config.toml
d_model = 160
n_head = 5
n_kv_head = 5
norm_place = "pre"
norm_eps = 1e-05
positions = "alibi"
bias = "all"
tie_embeddings = true
lr_head = 0.00559
grad_clip = 0.5
schedule = "wsd"
final_lr_fraction = 0.05
seq_len = 512
dataset = "wikipedia_en"
MLP neurons of a small language model. Each row is named by its layer, matrix (up: input weights) and neuron, and shows model dimensions 0-127. Each number is 500 + 40 x the weight over its row's rms, rounded and kept within 0 to 999. Numbers have three digits each.
After each neuron's rows, "fires on" lists the tokens most often at its 100 highest values on Wikipedia text that the model never trained on.

L6.up412:582502499550414548483491565441531499423443568518553482499505470472483574464518549498415520385503509475458463500478568540497534477456425467512527566449594471544480492498566480561486490474503536542523497496442490488460546512496498462498484455521569539469490556475497483471530403513484470490515468507515479466491510539478542420547468431511544440485455500532464514514518480566496518489485
fires on: "es", "s", " has", "ies", " R"

L2.up232:481567484560425567497476483557425500493440506483514517476470497471515528585481487425528569528520482476474458544442496473592538491452461495450463524496440508443478541493492524479520523617444487480504438527490511455547465478441548529464543544537490521475503501503458458503443557528538490561543545465502578461506573564467465601556521538527470499514494502485510475478460528510489492454421
fires on: " of", " general", "ss", "ur", "re"

L2.up238:483532460477440522475484501522516505453526492511552438581527441572507550391546444471540489528474457449572438488468456512481503517510458504458532523528485515466445460468534538535512458544444564541449518490432565570475451432518460483496606548550532519478520509485573480467460507483564501458498483502550449513448561466474491493486510475494508492487521507481526432498509503500567601555566
fires on: "E", "re", "ele", "on", "ru", "B"

L6.up350:586560519539485500520438418501428526491422473528465542514529515446553472512553532522496548528519464465509513572445544549491497501506526531538445377467498544553461538546459523479533549571523498483514511520515438497432445482450498490505490521537430489479512522517540469465524492504540530427505425472575512437501505507533523462485531484534576562460463487520497490463561508435569453482556
fires on: " K", " Al", " ", " Mil", " Gr"

L2.up479:436567472496463525500464461469528535416490444450519507525473510483518585552538501520531564525522501446425496514476474501505437491508432526445532472573548547591409576470453485488468512464514427523574479543515470549531474475473505453566517493580515482493447555448533531473448521470518498495469469522505515469512542522507432521488467502476504521485494528536467474510502501530480568514420
fires on: " of", "ant", "et", "re", "ct", "al"

L2.up94:563548478473484560524510477552557482486415421528494512480455495486443531479588490404422566432440497452553509581485523420488494512467485457510525476521522503526546446468533482468556535472561512540512473544514460563461529481496510519529440415503554495491521486491503527564531485489491524553528490483512549460526519503457491414573509536498504519510517463448454479464496532470504518564546
fires on: "r", "s", "str", "g"

L2.up566:571501428432453480496498504491492494455491438554528525520540474509501519532498508468592578444498475491532491546483539509555429535451535565520512502529434502417520516458511527419573446481514463529445554473471413504485461490507492574474481494446521518550575498474442446492562516495542532497555527420503475513404514478547536533466488489481500492503530549461462512528472450543525519439476
fires on: "ru", "t", "w", "ra", "he"

L2.up158:504513498483492533476493583518471527533502495529592533582458449545505513498508460569472570429514462518490531544497510475453420554498475533469447471482510506507396462482532546517507518466489540473495510472463474477510499474448461469525471540504542494429480484508610507510536466494481533438495547484499458465492480534464594475518536489483463504440501513393510503425425542491564516498538
fires on: "at", "un", "or", "omet", "yn", "6"

L6.up312:531531541474508603479497508463457548490461546516421501438502480517438534489554474545516502482472459552493571520504539618550542513513545534484494493532557499521523433503436416476490581515515500523554607536559460417511500447471481508515490493485452482478523449464432501530450442498490500454460523532535521485535460539511532510528401501531468520507492480427506535511533516574511516521474
fires on: " St", " V", " K", " W", " B", " R"

L2.up359:383518488500533485528547457498488469533481514517537513459438496494493507517468424501552559521458427492435523477538446457542489446533542546467522439466584485435507481448447471517487562459492547513525507451476441492557520410489490627518443489526500534453467545455514491469575496534503552455428500460455564475447477444453552574496562517522492533484476402508506475503473498492470535496505
fires on: " w", " W", " ent", " to", "^{"

L6.up241:551536544477407529514471429546510523481500437450516554552473481476542484463482536471580443569503506540533542504481435493418470489491478542530497506544498461492528513459504518488466519547533505533454435525460496446544519507620528488430404551521587524456512459446463552523515465515535467439519517409516474547491518482431499554495487564451559441467505521508489518456480467488513438544512
fires on: ",", "199", "ch", " sh", "eth"

L2.up192:487540530475471434569521510447449549514511434417528566556589461504453561471533541467520518488492479456493452468509529516521494555502454522486517438535475485485522543447514481517475504478530417454494516550533445482466490581526528510570470562525577472459573439476434492512506450482455485521453480504485475582465478495472498547479429456575489552504482486439497559478489573518471533502521
fires on: " on", " to", "a", " del", "um", " de"

L2.up279:449561500474468439469515495456591502468522509517525516551398529464526441451480520502496553430535526432492525531532509469497578475389530491530545493486495510614466456428470501485484490491542475445539564479527444454503528464496515478516540548456503524542580447498440524548530521521500408444478447501468507554498486463459503530519462441452528505525517518515515444505545525530460540506566
fires on: ",", "th", " more", "gg", "se"

L2.up235:584457564482519476499424528533464438450494459446479481531434518548514555470475499450502596489465498465506442495514438568577491466429517502498524526470492456480510433489544510404496558560471455577497602471506557550463493529479452475562515521423480427509521503519525546499522582504507470509515562514540496463476534487429470510493463485556480534562528605485441480441508511431478516480545
fires on: "ie", "re", "on", "ill", "enc"

L6.up220:477506515451463547401506563599469503532562473516436546496509492554447487431487525463514460557452433565488530510534533473573495444476464486455458494520515487496463562463457461420463549520487424448472512527540475540546471564431481511580515485480501473500539505500513509474566569502517445580492507431457568459534529495474582503516535430486519430489470469514551490455524463518528514503550
fires on: ",", " in", "em", " conn"

L6.up247:485589467472507456525471414564529525474492487578548509500479505476455456536491611505467534584571521574459522451486544487497537450550504528474543537549493478501594533478527530524484446532483558470502471506482534508455503541454519486522492448436585497504472433473567527535475521485501471482539551506470489466531471462484505436460466512444498448423488475522521544468557502540522487418574
fires on: "u", "i", "in", "aur", " W", "v"

L6.up84:554492470505583544478506446511503566474590587570512497502507481477458500509555535515506510486483481559477546459566560518449549438465481452513479461485444427571519477580547503445496495509456387491494524561453488514422467553538501521460541507488495445504562542454525460488487554490503483492514546509560527475461403445542546493431513503520570586477455519494486508485537479489530471510462
fires on: " Br", " r", " l", "r", " R", " br"

L6.up446:564553505590551522510507462484494450461562476499428466518484477500496500483487490443439596478488496502473441538469554498500511553508403455458460512559486475486518432568461514534551547514523506487561514587520486510535548444486440528456517586473504562439544518492501503439516487511519420549462533463496530501482484452435542472526524539571579504561455555461457491511549473529511524499504
fires on: " P", " p", " c", " sp"

L2.up509:515477518522581511556484528553423521512483449580483504527540541442427491471522503474488525470459487460533541473599470522513459582512500483543429480531466521514551544525484576450484505545442548485445482517528455520417503477512455495508496566524504506467426520463497535521516533474560598501500494475507513519469470517481441485480493521498444448467548485563451454451481493410521516482556
fires on: "st", "ian", "ram", "ter", "ie"

L6.up2:517553463545486468440481428542444518505504454555501468498431490537505411396515469438447567506482626554489510519573540542583508513469552513530496508555556538493416530464394521529493460455414523463527562483546463550508450389518487465548528534504501529524509585458488560519471470497504476512492536537516439516457495481460499478520487504525462502514544482516453509445506546483495543489481
fires on: " D", " S", " ", "red", " =\n\n", " P"

L2.up291:494521534521505466546519487556532527539493450493579498532463577420482472422564484536479514482575522399448521520501565465532557428481478548512472470562432510509548486456502530560504508483520468467506535540441496562479495506487536531417435468442497529509505514476530528481494518506554485472494440458532545487457457495501540512418511444546481530507453583519569532532540493482586528523479
fires on: " of", "ing", "ation", "ance"

L2.up634:488472467493503471529505488404509563543536499501440464572490572426515455454541475491498566513490552529521492502412491515517516493544447497494538487534460519457484528471460452497529533438472500455534484568499493494492478550545517455549496497526479534485471486511472566466500494451469525546470481494484459492572530475543514497509501536452546477430413589546457573550484437503510557558564
fires on: "ist", "er", "ason", "ars"

L2.up64:520555502515436510539527468473470487462536541457563513537454504516441478520484507572512533565492549497520478478477523394526510476547460568395464542524491516446509490505450527509488571547510448521457519440564533558493471467417509454475529483478508600536489487517552556463535530441477510550528478480502506579481509499591571493471556515489447457520560502452504491476465487512535492522508
fires on: " ", " ("

L2.up84:525512503441433475535569579491487521554521470468517547516512471445473463522498529515563485550480477476550465492432573497521547503511494501552422543473493579543495529434469439477598542472592488583530546494534443381472548495463530506578436517501456490559512530549479496515481575443538504528500498569495453550491519482476441504430399505471479453526415505502501525510555484509478483481411
fires on: "us", "um", " j", "is", "ent", "a"

L2.up599:548513504470466471514491474519486482475484483434476538512503549513460513616460480530535523468553531489473520468572510517555529500451500503475507483494517458415500560460461614451484505479490473408478524550440449471557491525478565496557483498413565586531497468495485550467417564459504465501492522491502541499473506410522535529430549541509409547470486513506484494511481518472453551498486
fires on: "1", "ing", " of", "ur"

L2.up460:502480558551552485490474438554496493512432509509529502485584508577457466532512590538500553521528533572489536515461534530541465519467439571456507537386527508461522428497485506467477519476490493468471569442513535570470470544503524502500495514534481502480462575473545523496476500429490439436475545561542561536469517510530502518536541494422478458513521398475545522531462479531445435484587
fires on: " that", "ler", " who"

L2.up506:455583521580495561515482526619487562518500469482435533447466562487594397517524547453556480435500473480522483408449432453517481492500394472525500507435484487513448531517471591479542480545493487464516522509445482438528462482500518510453543508499520527487532490544507462480510548510496591492465501484499452502508547468533521547544526488471509560483520460564516459504505538489485558537476
fires on: ",", "th", ";", ":"

L2.up172:524462541584528565519548488518479511474513551531500495541452559537421471533503538529550546542457502517556479548467486503436474494510485483424477465507417507523559497499442486472428503481505505510417504497557583523485403510381586458460456470531518521466507519458514506518449461472483480446595574466505501459459488519473515482451496476445474555506478415507492517524521498505564470461493
fires on: " \"", "ically", " also", "ed", "ually", "amed"

L2.up419:475459473518518606547392514457534449520427388572542513496441494528508529480565491434406505467541474455516519517480488508490456489527474446424415471517505521481544498536469560479553542468438481471556492513478475562551487472493451468473542516548543467475507567494497537545518481522540544534470522462520437499518581564552478508549559510503459507487457470460477543437576511451510549525447
fires on: "or", "us", "os", "ol", "1", "re"

L2.up204:490518544494540485521475526533458542543476490514485481486463506543478576504426514481481551563454500520408509440525470426517505527530506516527462514493494428421541484435535565494540500542468519439480467485505524459590465521442483523419470511439577570536565461475494466491526497456531492544488533449552543499562570522433466555510545506474534418540464464463504499520429482483520506547522
fires on: "a", "l", "yn", "í", "hen"

L6.up40:533452520505457442520503451500534440503499493500503490516495489528519456527491474524515557490553492529456491481516485457520554508568486539529517591540488477545459620458504488487527490537442483487479488439551569441529481518425479521603494504489482491470515465492491536468551503470527487424557427522509550523504619511515538485553517435460414530494430477437500510417504445497575478502529
fires on: "u", "ul", "i", "ur", "ay", "du"

L6.up490:571477498513431530474482572546510533505526501486479418516469478435550485489467508544497497492488491496469533556548502479497560473496490530522500506526507465447481466520450569434535498509471443604512471592548426471506505506476469489448483542434501546432565521468490520494488541585503435525481406452521486496514522520526491527415468521460423538486502465490532577544529502460437472497556
fires on: " he", " He", " Ch", " Fl", " fl", " Kn"

L2.up164:525506452516487509468497524496436523495518458506529491485513448547422474531539568522461552493517451519479453501532558487495482496547517519450521483549498584498500533494503447438484495511537415495615538431522525563500420468502414426509530513528545517441525541521547468487494453509496525504533483478559502539494532616497486440536501445589469517527544566437478436497494476510495511515520
fires on: " in", " of", " on", " "

L6.up30:501479520546511515503485468548516470489482429484496527483444594552493467493547505538446513501464572552505525563476489557530512454481485501523487506532495495549456503596519386467534438541497543475498562515559438554464486537445495493481436511508520530498525545462474532436475568486435475496397487502513520478462474470463435447466426500519468481532577490585499456457551448485572469544492
fires on: " S", " a", " G", "ib"

L2.up237:535490542565514529458511487540501594561543546434536464545483541509506506499538463554520479491526443459464455467437455499474464501543421532476582508477500565482446553396531422433460507553474484511466493537427522477499610535542469546535597471516478486436466513480490484508506522469462522481493527429466564499485579516531462489485510464490538486512572463499541550486532510469532487534537
fires on: "re", "od", "ivers", "road", "res"

L6.up481:531492451532469452522446467540429495493459525567404557518526467442467530495507458554543571571507525583605488545573523486504499450481496471523527546480513506538503528464443396538474496551470490513467511489513526488521499454495514437512501582542574483450441482411453504518506417515551527462470407485469521509546531508555463519518536528501540487457477541563507500502588457576488471430541
fires on: " a", ",", " his", "'s", ":"

L2.up410:467566483470469508499523521531526461513542426474503525501566474486470451526468496406500461525459535524495519552442479581505483518459474504532470511498444541473581531486496495424569448558446542475448515458482504500520517497423557586569521412497464544526484470548433501462444468510504467484478502432588529550458554526543476488482520485491550547496480517500443513491521421499493530566569
fires on: "e", "erg", "ers", "eth", "y", "cl"

L6.up295:530558541446536514506524536474467492515538507522533536448516505539506502491544521566512535436501470517508487509549440442541572478535445531424468454475569412528494500514508461436423524520537489519549501531539518481520479503528491492507511499533485489492580489431474480491361498436425500521482389492546503468541444543540491416477532488509525541461602484476529509469470480490525501453456
fires on: " r", "r", " pr", " cr", " Cr", " tr"

L2.up549:569506532492520443543534520500414544527479530522508492533526468510506452444500498525446499428560515511497622524593534575470490449507437496544567481555460509547438590491526500473483416441482470483582514514482474501434478480480484447478508517504496509514502536480549488470441515470482517467524438466536502413499487555515525515470487465474500596456467574553459430473465496559548383482407
fires on: "ric", "iv", "ut", "op", "ast", "vel"

L2.up589:531466480516532527477563426500468504496566473444474468501519439497474512466529481491491542598522437503437540504446489495424519409461532540444550514464481496570519533494490533544516525437483475547505510434524428485566488538456502451475515575515507486455524507507576460529462475419463462498551539489417480504532495453564516474508490464509485578469484502487516501497509601513586477532532
fires on: "om", " and", "f", "eth", "er"

L2.up564:513502470469492482502503507537506492531503509540545569494533516548501535489495573485533517504510514476510547513493502494569473498481530458506487502466541498436493464458503513519504440474504448551472483547488610450459465416486406438516555509484479611493551456491519424544437575492482432483569491583486518533499489490514501564525507488581466500481514563460439522528579454471496476597565
fires on: ";\n", " until", "art", "red", "u", "ol"

L6.up170:528435522451488564441464497465518492460478495477487466486546462512500537506518433530574503444452492486565467516497509423436499460436522444438463481554574474542478489487530489535494426533474545435486545482584490539427492469491472521435454529533481501543519470478500436525524498473466476452426542521510486528484540548494392523515548462491429516513480530526456537520517569618511497549582
fires on: " a", "J", "ol", "A", "j"

L6.up126:516469533469473507475446556481478449516549484493464520524552560418490545461509487483498440510500487477595493422480453497517586500508522465474459516537553497440472419481508484439621511398515519535529533509563496439412493464465545530480452569510515544482507515557517490515503509459438490547497490445495515422517484523476515477499486494452507511475456557417538481514547525508462476473468
fires on: " M", " m", " Ch"

L6.up415:528578488568452490518480521563446468461452451499538489502499498512456490473549513490435464540504504423530524490540509507596497408517586463493506521468483542448465498470543486500452591456455456530535484550506529467473448487396504434516467515510529558471490483497492528486463475510626506514450397534476483558517486523526469472560476498467484485520542486501458518411586475530474503518498
fires on: " ", " N", " P", ",", "id"

L6.up526:531506568487430524465421456487490499461546451516407496520454495469424495496493506523526478459494591526488478538509473501528539413505524515518425550483515532452522412581475476516493428475474514446504562494551470521473533499424493504559468513553528444498512498515542520515514532487504489461507567564455455517491558578425511439440563494500526528464516573473468507528515474551523504462497
fires on: " a", " S", " contin"

L2.up218:444445530525414447499490513517483487514512539506492529539470483538509564488579513489526512434408539498497484470524526483448479519491439523481495554517482520505574493449535497499499523522457490524489426511561455451462512497504430477485547461484503456507495556475465500481546504496423504504538544491483544574431504494562510525518505551534556531512561504537549541513569468501501434551445
fires on: " are", " film", " general", "m", " is", " important"

L2.up240:512501537543441441491504447483517512453564498515477514535454459531492473488531519418517513495479463462476479511563520504489484434533486462507452477527485471414573449550532436456547499578567512458487447464499470568516486494515477410552504554452501430539545511501474545494518533445462485503438520457515449535480505532490413450542469459592546481528477489490433572497525501444476489517539
fires on: " |", "T", "G", "AR"

L6.up563:501515473522475615404516467454455534535474473483526515552491444429483541523563526483467520534524467452487507528490510494489512480477443469501579531451463524545517468439534544505455516541461484500548497506458545435392580520497495505488477484525548459494504439458564543560501545526430476547472503484490524463472505438429497510496500485464451542453503467539491526513545513442458531515463
fires on: "es", "ations", "s", "pts", "ins", "ies"

L6.up559:424597571438529482505495423541491494543497507509496531489488494546378484513565486551582513507500446458506509559566498436566565475456473427454534508464508502532514507547444456532500549513506456549483495523491502504495518514437483572523511518566463445536560537527504499456536499511507471510406470503504466482500497501498449515513514481398478526455540382450496502480508543527491422498576
fires on: ",", "\","

L2.up46:520444522497537505490480502484500534491456540451447527534473459509455469486575564485538542481511510445457524462531464464477504459545575484559560465473419516546515491538500488411488525503545536542480484582534526484516498504577433467473429511505500535534552469515445550504480514494505539511516427490467473498570544485440490515535393400517527475473519511526478478452500441481550483437536
fires on: " |", "G", " ", "e", ")"

L6.up467:431478604494479507516585544516522472517589520480483508574537447483458498534474467536507505472496526457479546524476520432524556569447383446481491517493479449537497487522457530417443442545483484586463539439497457526506523574533459493488517552496564457491533417469528481489504490553478508466475486547511491494496591539485509537438497507538448425511513501517460519559574442495483515441511
fires on: "-", "le", "–", " can", " In"

L6.up434:447496517525547521513466525517507445528553454519502475480514485487515516404417519477469564493482574558583509512539409467483569458482467509563527531509513468490516466480481570512543500477486571568470524462523508481539534415533501488509434571454498497461489523417538453500427529463535471498494524545461438483488494536597462376508524446525558554531469489415450489565515521474532502500433
fires on: " P", " he", "i", " S", " p"

L6.up532:559525468557577545449508489434464539461446467459492434534466494493471563514500504573479561462506501518529385526486544473529464491525502467519509500505511534493573522477509493498473563514438548486519508460455531496458476493526470458499440506537630449503512405517503606542442508434450491512539541501451538543512509469522446499446450482446511502524478430420508544546525501525499551467594
fires on: " not", " respons", " us", "embers", "ally"

L2.up101:551531506479526503534530519500490440500497446573468490536463453438447477431562422474504476500488375519483498556527552510554522525521525460549517511478467555496575573526520482528510430499500560480507499556468517467482463532496418421432482544613475494461483532493529572538511418487535551535573510476504509426574479482516495546540451555465438518424480538524458524443507543508463480502517
fires on: "est", "ign", "um", "let"

L6.up88:450523508486514503517459453618519522428468569509531485561501588502540518456535536543472557521489445514460571461561495509499531439541505466506496498500438470521493484529520480456479444578526447491439532493489519494465495435489580522470517477518456462466482544478522477462466498414502479526486461446437490463507499531444500505513512453391511525519479507524531498521542411527452556539450
fires on: "ot", " c", " car", " proble", " cer"

L6.up22:536498518533428430505503541503460544457487422489561491502539523435504451503503530493455543404465536487523519514507474475499561494537408455508557505468484491492450475456525575532475495531500534522500534535521494488449539545463459608461519578546517489507457536441564514511482507526461497520508546544525588549523435434523485470479561448493499523435506553469450425540535461490472515457473
fires on: "-"

L2.up427:517533497472484522518537436532429492474406432499496564530504537408488574465503560498462515500551581514489565484477470476563581457567581460522493452490541471521474451580479487567520493546513470543518483507471557522462469459486497523497530505508454519486419535465440509470538499518552532481526478472452567456498458464498487440517465511531477485475530493470498504486515480525477516577477
fires on: "ation", "O", "ations", "ial"

L2.up445:502470529432517496477486550547505457484467502430523474506478480591475506468485497461540546570471457516506477536461515525477495527527470536456439454477488574611492515462520436501403572543491418557496494489490499524471513555485501449497506546535487455396528505486487532533542504507537429561467504540493500480448493497494522529525467457554435514587559561464481516489479461506513547522460
fires on: " in", " is", " of", " s", "$", "imately"

L6.up625:522483476507453488519450467408525455467498496571501564571490572525564541537518497554503538566489510482477539544505468436521528513518527528459506484461479499530437462541465444533572506441483488471517529457464485481500468477525425465576497508462442450466631539484517594483444534522464523469578534501518537525466479481438499506483487507495470479506457465481418585535547488497553432548492
fires on: " S", " Bel", " B"

L2.up152:434518501462516479501456519490431468416588426526546465526494493483484553512476514445520494514452530464536466480499412479433521563527451536467497477542536409548456514439475473502492578469488552542523585442499513429468490478446543521486540507537498460519481526518534511488543505460495517521531493479472456580390524487460527501472502470525466516520536587480555476521490453553591504525538
fires on: "it", " ", "olog", "E", "one", "ue"

L2.up387:500509498543527468460493517524507565478522445500529504474524556469447513487508554522508571520481528519503514503484493502463507472490533565462437491493425501495531524520578602562539503492529504490479508458444424475483397495542497444498491468446462492504442485477612538485553455441547491534520439511448454474464481502500449517497417496488534490529471452462446543490488455449581441487520
fires on: "t", "ov", "ord", "und", "f"

L6.up541:558476484516441473515482502522395491471520461475557567485509533492561471459502511526575528450496501489457424609493553463505501529557522493517476541489533544582500480521502518491469471484519514525446570507493490514537519510498510510454466457476542468481474546447556461493488501537479478565521502501492560468385494515510451490525495504474470525403507541554465484541491453566484519486418
fires on: "-", "port", " Comm", "==", "vel"

L6.up600:490494495587496543487478499474511560491525562531479486614480559466487551458488549484478525522465564463514527512470506501418491480529509484488428538402464442529562452520465432512499476504459522515552529445510459473467509490487495486538496525526526514516505554473553514492517507509487534509497542498569515423444488491449490549498448591494534437498536492551461573537421534517562553487465
fires on: " S", " B", " An", " |\n", " me", "\n"

L2.up408:491425505535507471527452480531551505369492484518538480526453554473489530458557516539467479451468493463487499547522483447482528505454455387519512458457545502518480530554501489566477444529488557504485457532555491441496517535470549461552493490504523476581586487518510574519541504555438493515460444483497506528456538538433432585551525495497461509509529467399416503440514514475481442543566
fires on: ".", "ual", "se"

L6.up408:529499506577484563474499468451485499469475492558500538528575462499434479478536509547589539493474455464509514511519497570486483473563548459487487470533486511523494473508500507515443540468455473544480524533536488489488499523494541481460467584512495610508529555381468476519488529532595448509508502461459580503527526544550481507552470498491453481511466451468496530459586452480461548548497
fires on: "F", "b", "f", "B", "-f", "n"

L2.up411:454428543514439493473524479571484520439496467530561516440506486489509529523479473503553559535509428467547441481487522491500507482408529509516474484537463488444470444468508489447504560549548527424557495524442561476449516473507467457574541504454453516498500471584417498515471536526552504516507435523491484467455531569466488493511528525470538496501483413423412578503597565514466513471472
fires on: "N", "000", "G", "US", "00", "X"

L2.up149:459491552438416544412587546451480504488470514433540526571485555445536519583495504481512493456491483530489531480528545486495559441537425551488486540544500418507504502492499494488478435433533563449509505476489473497537504497429534509474508503573486480552556535485550506542567564538496529513416486530444522459533557484437457532510512521568500516519429562567476500506477521540447478460499
fires on: "it", "ag", "y", "í"

L2.up341:449469454520542528551509456531518510507495452458558480456559502435488444543517542532487511547473454510472468411428526486523526458463525592458548475503470533467514526548497511504497452432456494523476514534459482562544511476501523426478500562478472457475454538482445517446500533514496520529535480471496474569447574467488543481507602511586449516516440503446543472489492449556517477546500
fires on: "er", " United", "ation", "id", "st"

L2.up83:500453498565461498393488432513564533393543493447526535503536450563506496470518505532444529502545502473499470446510545475435455483510499534435511509410550524470563503561500575488480474504537514423476465468451490523513513452463443538539461492521556511559518583552476560527518456507499500462495501477500479496549490560490543404513528522573544517510493434516542552526530530554447469483498
fires on: "ted", " up", "end", " this"

L2.up214:514535495508508614447507546625449570497485460498479507484488487521547485552507520523512462497521494470475490551434547501461522454494491498473421463517415561510447564505556482476493537487490550541537487544496483474525488501453449481468499450456435500467518480486478455465450580485518493496537492494585538462515533463549536519522417507494492527575503458499465555496526503516513490452468
fires on: "in", "sh", " also", "for"

L2.up155:397525555489429468473509527576465468471511526497511516476460561511481451536578481473482536507502509454578558541529521479538554488474451568540524469517473541462454489479528475523541448481525470547450539422510475559516507490461422498508553495525432522548546507519528367521450561442465475493496498438498551516408528503428573500540531483500456429459488476504491473502518490485498536495513
fires on: "-"

L2.up228:415415470517471445445513480456520553482431500496528513493515523537434508467574521520470524490543481452522531489580549492568464569550525446476514463526545517536545498527494486466506516410564512569499487553504488498445516472482508474419563491564522547552437497532493525466464492547475509452534554416488429511474514474501494488542492464466507522454496506478488457445577429524438552589531
fires on: " to", "ated", " used", "ited", "ative", " of"

L6.up475:484509469518542600470488496568457467553545522489475486540488541467524408356472455547547474460499512587525548522442551503491468425442539488507452523455455483505421536543437492557494528469497509490529447454465464477490569482509438533526523452518531428555511478419511496540547526483509442454577480493539539455545497490525534537541468510537479541430509534529528475468491507562564487491475
fires on: "o", "os", "rans", "ou", " trans", " pro"

L2.up377:436478494492505524527433472483498505475496530488537455589484542503488496552507504496488515500414513457530522493525525488521507444458432525560467487528568516520444557455447431470505504534514536459550488518441524574441488517441494549540499543495521484465533451518566561456507453448481486534503572500541479605474574532432484538554464474556397510473449508465429538499485517463510570458513
fires on: " of", ".", "per", "mer", "ed"

L6.up400:471566514553471436477472471521561499494467510488466566457490520483512457547501466564534499523503450597545576430458532489575483474412448436531574560445492490481535456456544471499467510537460421507531527546499474545496462461538504478523486499485467501437489515471537456469433573473562466464521509476486447480500485499494553535467514524524525485506522523529484537499495474591408452500560
fires on: " Gu", " bas", " qu", " so", " or", ","

L2.up113:534472535543443425475566459486523494524579488508557533438466443544495476478517528522471512483492523463528542511492532525506466456529447491450580521519421423459547491515564400495445524539534531479478521513525547477421497539502429465537517493417508449485484506479568525522454531630535529515515548468449493543478483529561437512493539535482565457576445470551515515514520495551528441518432
fires on: ",", "al", " between"

L2.up222:465510636425550417476472453493532545479516545498516504552550508494454456454537438483501499463487524453423568489491584463532495496496563517449574505478527491454497478465466490505482521443521505486551496477543452550489472532523565529570547487488494512499454464426540448440465502545434512438516524535521532422437530566447424552534518497483519542514483465501544496480422545506502456467574
fires on: "and", "al", "end", "or", "l"

L2.up311:559450478566408555470509490520471502459483420546526579477514506566507514469554534447539519537500455517503574507478540570550508471512512505506495437526544491467504462528507477483447484487427586508551519495475409453551494508468514454528478444480478495474498482467489532536534499513528492519491542481519493461530541488551484430575497573481526476517512432499506518476516489544416438575524
fires on: "==", "ens", "ex"

L6.up601:480487494497485443499470463576415476430449527513460512532507467516454463484464567436528494500532483522554534539479574484484500479509448498532511440482489512442434507481514525518457529547528506447519510520466482472505599463593485483498490541504543487465487496498529452412510517526461568573515563462518434507478530502455560446496575492472556500518532469602437494440473482487537493520458
fires on: " int", " ret", " dis", "ust", "ent"

L6.up246:454470516468436502471424474547498484452536511496455514530494447512492483430500588545483515561441474546461523513463508543493491536519417472501431534477459456486457520483535505536484389460536509492472546507512534529536516523548484605490450572444572490475502584554534439546516505497504529552553563465518461519496559464521527472503519507473535477489606500466488544386491493427474498463453
fires on: " h", "h", ",", "ch"